Part of a small language model's weights: MLP 448 SwiGLU, capped logits.
MLP neurons of a small language model. Each row is named by its layer, matrix (gate and up: input weights) and neuron, and shows model dimensions 0-95. Each number is 50 + 12 x the weight over its row's rms, rounded and kept within 0 to 99. A neuron's up and down rows have the sign that makes its largest values positive.
Before each neuron's rows, "fires on" lists the tokens most often at its 100 highest values on Wikipedia text that the model never trained on.

fires on: "\n", ".", " to", " by", " of", ":"
L12.gate201:63 50 42 58 42 31 56 52 61 41 50 32 65 45 50 39 66 45 46 35 68 45 44 67 38 59 70 37 51 43 52 38 62 44 55 33 47 42 43 40 56 55 44 67 49 37 43 47 68 47 60 41 49 64 40 17 64 49 29 48 41 50 37 37 51 66 29 64 58 28 51 50 46 58 55 50 58 50 65 55 64 62 25 76 49 40 40 58 55 40 47 65 42 40 43 21
L12.up201:43 47 43 51 34 46 65 25 64 62 34 53 41 55 55 35 54 34 62 62 56 68 54 48 45 44 67 61 44 40 55 43 42 44 64 33 55 50 74 41 50 31 46 67 49 41 46 37 50 49 61 44 66 46 48 25 50 32 36 45 42 49 37 41 33 61 51 53 63 54 49 47 53 45 56 54 63 41 78 50 56 74 40 44 40 62 37 57 74 47 53 56 29 51 62 48

fires on: "s", " of", ":", "er", " based", "ers"
L8.gate278:50 52 40 70 52 48 37 53 54 53 63 62 37 42 56 45 35 57 46 43 48 54 50 66 64 64 46 42 52 38 63 57 66 21 60 47 62 49 49 49 35 52 48 36 45 60 57 38 65 61 45 48 55 48 62 46 36 31 57 63 53 39 45 42 38 59 52 18 62 60 67 31 77 61 39 26 63 66 44 76 46 50 22 45 26 71 63 58 59 51 34 35 59 69 67 54
L8.up278:33 74 31 38 44 26 54 50 57 57 63 47 59 42 51 58 50 58 55 61 42 72 41 58 54 37 55 49 41 71 24 65 41 61 57 54 27 50 33 64 65 56 51 58 52 56 37 65 42 40 63 58 45 57 55 71 30 57 46 45 54 55 45 62 47 61 56 32 23 49 65 68 53 62 45 38 65 41 37 24 47 59 60 25 32 47 35 38 47 26 50 59 44 35 39 62

fires on: " to", " and", " a", " be", " was"
L15.gate152:41 38 51 50 64 72 48 42 46 62 38 33 60 48 47 58 61 32 57 71 43 45 36 49 37 63 61 43 32 58 62 44 58 40 56 55 42 60 66 53 60 24 57 55 56 56 63 23 52 50 51 27 73 39 50 48 44 48 18 49 59 64 71 42 56 64 61 51 72 58 47 42 63 41 70 36 61 44 45 48 38 40 40 83 64 27 57 42 44 43 36 36 39 60 23 47
L15.up152:53 27 75 63 47 69 37 49 50 48 38 43 50 50 47 67 41 25 53 67 41 53 62 61 61 59 54 48 29 51 55 43 71 36 62 54 47 40 59 83 48 52 46 69 50 42 45 41 43 39 42 41 48 45 48 62 52 31 46 36 39 56 51 46 34 52 61 51 53 55 64 43 49 41 54 45 47 43 49 42 47 42 58 44 41 28 70 45 43 40 40 03 40 71 56 40

fires on: " while", "c", " out", "th", "\n", "."
L7.gate36:66 48 52 72 60 35 42 61 65 48 47 43 48 48 20 34 57 55 51 56 65 51 33 49 63 60 32 53 54 32 47 52 69 54 66 74 55 39 30 40 63 58 54 56 46 41 60 37 41 36 50 56 59 59 63 23 57 65 69 51 32 40 71 50 63 12 38 43 43 49 53 53 64 58 53 51 36 58 37 27 35 64 45 64 63 56 36 63 57 35 66 34 41 45 49 50
L7.up36:45 41 38 49 57 56 55 48 57 56 43 58 51 43 71 30 54 52 70 60 50 45 63 56 46 48 35 58 64 52 52 58 43 64 45 39 53 42 66 29 29 54 37 81 40 70 35 42 52 63 37 48 58 77 76 62 50 63 38 74 41 63 35 43 54 76 45 45 36 68 52 51 64 64 59 21 45 66 51 56 48 57 50 44 70 60 48 36 68 57 35 48 47 47 61 38

fires on: ".", " /", "t", " UTC", " Billboard", "l"
L7.gate139:31 53 40 74 37 45 57 44 50 27 48 55 59 50 57 44 58 75 30 47 30 60 51 52 37 62 53 29 58 33 41 59 43 55 56 63 55 49 68 66 44 55 64 38 45 73 68 53 37 54 65 37 57 50 44 63 60 32 32 58 44 35 71 49 51 35 35 64 48 32 43 50 55 65 63 48 47 46 45 44 76 40 49 48 49 55 53 40 47 52 66 56 65 39 76 39
L7.up139:46 32 48 64 44 26 48 38 38 49 50 42 41 50 26 56 39 74 53 58 50 40 53 39 47 77 52 49 51 34 43 50 44 46 54 70 60 35 44 48 53 54 66 54 45 44 63 44 39 35 44 19 33 66 38 43 31 39 50 43 49 41 61 52 50 57 41 53 25 37 44 76 44 23 33 60 58 43 37 52 44 39 71 49 31 56 51 52 63 50 52 64 47 28 61 47

fires on: " to", " a", " his", " To", " under", " A"
L15.gate67:50 64 73 57 32 59 71 57 40 59 47 56 37 44 43 32 67 40 45 50 63 66 65 46 53 48 46 59 49 28 38 67 40 38 43 47 56 45 57 59 50 34 39 58 45 35 55 34 48 36 60 46 50 52 48 52 35 41 42 56 70 61 61 43 46 78 52 68 55 52 33 54 55 45 62 56 40 61 26 45 52 30 42 80 66 60 59 53 48 55 43 75 48 55 67 58
L15.up67:47 53 58 44 60 76 39 44 54 27 21 58 54 45 58 37 43 34 46 63 29 67 66 59 54 33 27 63 56 45 72 61 72 59 46 38 72 30 49 52 49 35 32 59 37 49 37 48 57 41 50 52 36 40 56 41 40 30 49 39 53 49 48 38 41 36 29 50 34 63 52 39 55 65 51 41 55 59 54 49 48 39 60 49 59 45 35 49 50 41 41 53 56 55 44 68

fires on: " as", ";", " As", "As", " according"
L6.gate283:53 51 46 53 55 60 62 25 30 39 44 32 59 40 70 43 56 39 37 54 34 39 48 27 55 50 50 40 29 28 37 72 55 74 49 71 43 63 50 67 52 40 41 54 56 39 48 66 47 44 44 58 68 43 47 58 61 68 80 61 60 42 59 46 53 43 21 70 44 49 27 51 45 55 36 58 56 43 50 65 66 28 56 43 47 53 34 51 54 55 64 47 53 45 45 56
L6.up283:64 43 52 40 63 44 51 36 68 82 52 51 57 47 76 56 41 56 65 73 57 44 49 38 46 18 25 21 43 39 51 62 34 51 72 58 59 43 36 55 60 49 39 56 49 44 47 44 49 48 59 29 57 56 44 47 51 32 51 55 34 32 60 53 57 66 59 50 59 46 54 59 40 54 48 49 82 56 38 73 49 74 59 68 64 51 41 38 51 53 53 56 72 49 43 52

fires on: ".", "lie"
L6.gate217:55 41 37 44 49 40 67 50 41 47 38 52 57 53 80 61 58 24 49 43 83 52 61 29 58 51 39 62 56 58 28 49 52 62 53 50 46 31 57 50 55 52 63 58 47 45 41 85 65 45 67 29 41 43 48 49 58 45 51 36 44 43 47 53 64 59 64 52 30 41 40 48 41 44 50 42 42 66 70 37 68 71 47 66 59 36 53 53 46 47 50 47 20 39 34 45
L6.up217:36 55 47 64 58 55 51 25 69 74 39 46 40 55 49 62 36 13 42 56 61 62 60 43 44 61 45 60 53 33 58 59 57 41 43 42 26 76 56 37 68 58 47 34 59 64 48 49 66 35 54 56 57 48 62 60 62 20 38 37 56 64 48 52 65 58 54 41 51 31 56 58 49 57 67 32 54 46 61 15 60 60 47 50 76 31 40 50 46 63 61 42 34 57 63 51

fires on: " of", ":", " and", ",", "d"
L8.gate232:42 49 57 78 42 49 43 35 68 50 54 55 38 23 58 47 33 46 66 44 49 49 62 57 40 46 46 61 58 28 51 58 55 36 48 55 46 47 53 71 48 61 29 72 42 70 59 36 69 57 28 37 47 38 28 53 43 48 53 42 75 53 61 40 48 49 44 37 66 51 70 52 69 52 35 32 52 37 50 54 48 67 22 63 39 70 45 52 54 61 59 57 35 53 46 55
L8.up232:51 52 45 53 34 39 53 48 62 47 54 57 46 32 52 48 40 42 52 59 70 48 51 75 48 57 46 33 60 50 39 65 53 38 60 52 41 42 74 55 56 27 47 66 48 47 29 39 62 33 38 62 62 57 44 67 42 62 37 58 43 68 58 42 64 50 58 57 64 57 57 27 43 45 23 60 51 49 58 42 31 45 34 47 37 37 60 36 30 31 54 49 30 45 36 43

fires on: " which", "'", ")", ",", " had", " 1"
L15.gate195:60 27 52 64 28 51 45 48 42 38 60 29 42 62 43 55 45 64 68 36 63 34 57 52 41 68 47 56 51 50 28 53 44 34 48 08 55 55 53 52 62 42 38 79 43 48 44 29 63 61 61 57 65 42 56 67 49 49 62 62 60 67 57 50 49 47 59 33 40 40 44 47 49 39 59 47 49 58 58 60 43 62 44 39 64 51 30 41 50 43 39 58 68 25 38 55
L15.up195:37 48 46 46 33 51 76 48 55 69 48 43 29 62 57 56 56 40 47 59 82 56 54 47 45 62 40 46 34 34 61 55 53 55 91 45 72 62 52 39 41 64 37 66 40 48 57 55 43 61 53 30 41 67 43 69 38 46 51 53 71 50 71 42 68 46 58 40 52 53 38 41 44 54 74 26 54 72 41 48 43 61 58 59 49 47 51 50 61 35 48 60 49 47 55 61

fires on: " which", ",", " that", "u", " they", " They"
L9.gate419:49 40 50 30 49 62 46 43 41 49 46 50 51 33 39 56 40 62 37 46 74 45 64 61 42 50 49 49 34 55 45 44 65 35 36 53 65 72 44 46 43 39 52 63 50 33 46 38 57 67 39 55 52 77 68 38 38 63 36 43 65 65 40 73 37 55 54 52 59 54 35 61 58 64 60 46 54 52 53 27 61 41 51 55 39 52 41 50 35 32 51 43 59 45 45 38
L9.up419:55 35 44 46 40 61 63 33 53 71 54 67 20 45 40 40 60 74 46 37 76 72 42 54 33 54 65 58 41 55 47 55 42 50 44 37 58 56 46 28 52 74 36 74 49 47 53 80 53 50 50 74 49 55 50 53 46 51 43 47 59 78 53 41 56 48 30 59 40 57 57 42 66 43 46 40 70 46 39 40 42 73 45 57 36 52 55 52 37 29 42 57 62 37 41 54

fires on: "-", "=", "/"
L6.gate17:56 25 48 39 58 39 54 43 29 49 53 63 55 48 45 75 63 52 55 49 60 28 40 37 54 43 38 52 27 54 39 38 41 63 68 58 48 50 29 37 72 44 49 61 50 63 30 53 26 62 49 55 49 46 59 52 68 58 50 40 58 56 35 36 62 63 36 53 64 45 59 53 40 52 32 44 73 67 41 54 45 56 30 45 40 20 44 36 41 25 49 52 59 82 28 63
L6.up17:49 54 64 25 58 54 65 37 33 65 56 41 56 34 70 34 34 61 49 55 47 45 60 29 42 77 59 50 69 55 58 61 52 36 53 49 65 52 40 53 76 62 33 31 60 62 57 46 48 55 54 51 49 50 52 34 32 18 54 39 40 45 45 66 59 33 28 39 53 57 80 73 45 55 44 47 40 29 58 47 56 49 56 42 54 50 55 37 46 51 67 37 61 22 60 47

fires on: ".", "ar", "t", "c"
L9.gate256:55 41 66 58 44 36 46 43 57 21 32 57 46 43 27 42 35 60 29 56 55 52 52 62 46 63 50 47 38 44 31 46 53 53 53 55 51 42 29 65 44 36 59 38 44 67 54 32 52 56 54 59 45 57 44 50 42 49 37 48 31 23 52 55 49 38 26 53 44 45 30 54 40 29 43 68 58 61 53 05 47 59 39 50 64 68 48 38 43 66 70 76 57 66 38 68
L9.up256:61 54 55 49 41 51 50 57 43 59 46 58 49 48 53 56 54 66 57 70 47 46 53 20 44 47 24 51 73 57 51 46 31 50 45 46 37 47 56 65 37 62 58 49 48 69 40 61 51 38 54 49 29 58 74 36 47 39 36 32 30 53 57 29 55 48 33 44 24 45 57 54 58 46 58 34 58 64 43 76 47 55 74 35 66 54 61 40 37 44 51 46 55 41 69 45

fires on: ":", "\n", " of"
L9.gate184:49 30 55 45 45 27 43 61 51 44 59 52 46 58 66 64 68 31 47 66 51 60 69 53 47 55 52 47 60 44 49 33 64 43 37 69 58 44 50 58 45 56 66 25 39 45 59 47 41 55 35 33 56 53 53 21 52 49 76 52 31 68 62 49 52 56 55 24 73 45 58 54 68 48 35 71 46 60 62 72 58 54 32 57 37 75 61 45 54 47 54 29 64 61 62 50
L9.up184:41 36 32 60 29 34 48 28 48 63 66 53 56 49 57 49 61 41 47 40 49 70 44 31 68 27 36 67 48 63 61 59 55 49 31 40 33 57 49 25 61 36 53 51 53 39 66 65 56 50 52 51 51 46 55 21 59 54 46 45 32 53 52 40 45 46 41 34 59 63 35 52 55 29 73 58 66 33 41 41 68 49 68 41 47 36 60 63 23 46 55 50 43 52 72 32

fires on: "/", "-", "—", " /", " –"
L11.gate194:60 43 47 41 71 40 56 43 46 38 61 39 40 24 56 63 64 41 69 49 74 36 36 41 46 63 51 63 20 38 38 30 55 30 52 53 63 35 44 37 51 31 46 74 47 60 56 61 48 50 27 64 36 41 48 28 40 48 73 47 61 51 44 37 57 47 36 61 63 49 54 71 55 51 45 70 49 61 48 66 57 54 38 51 36 61 32 62 52 59 55 54 64 28 47 38
L11.up194:45 56 74 28 44 63 42 51 39 35 49 61 64 33 46 56 70 42 49 29 43 37 35 44 42 52 50 55 49 34 48 61 43 58 73 29 57 43 54 51 64 50 35 57 71 45 79 53 25 54 66 70 47 25 45 47 35 64 56 57 62 30 29 71 46 41 44 28 62 40 60 45 53 56 37 51 61 31 57 66 52 44 40 54 63 54 39 55 50 33 50 41 51 14 35 41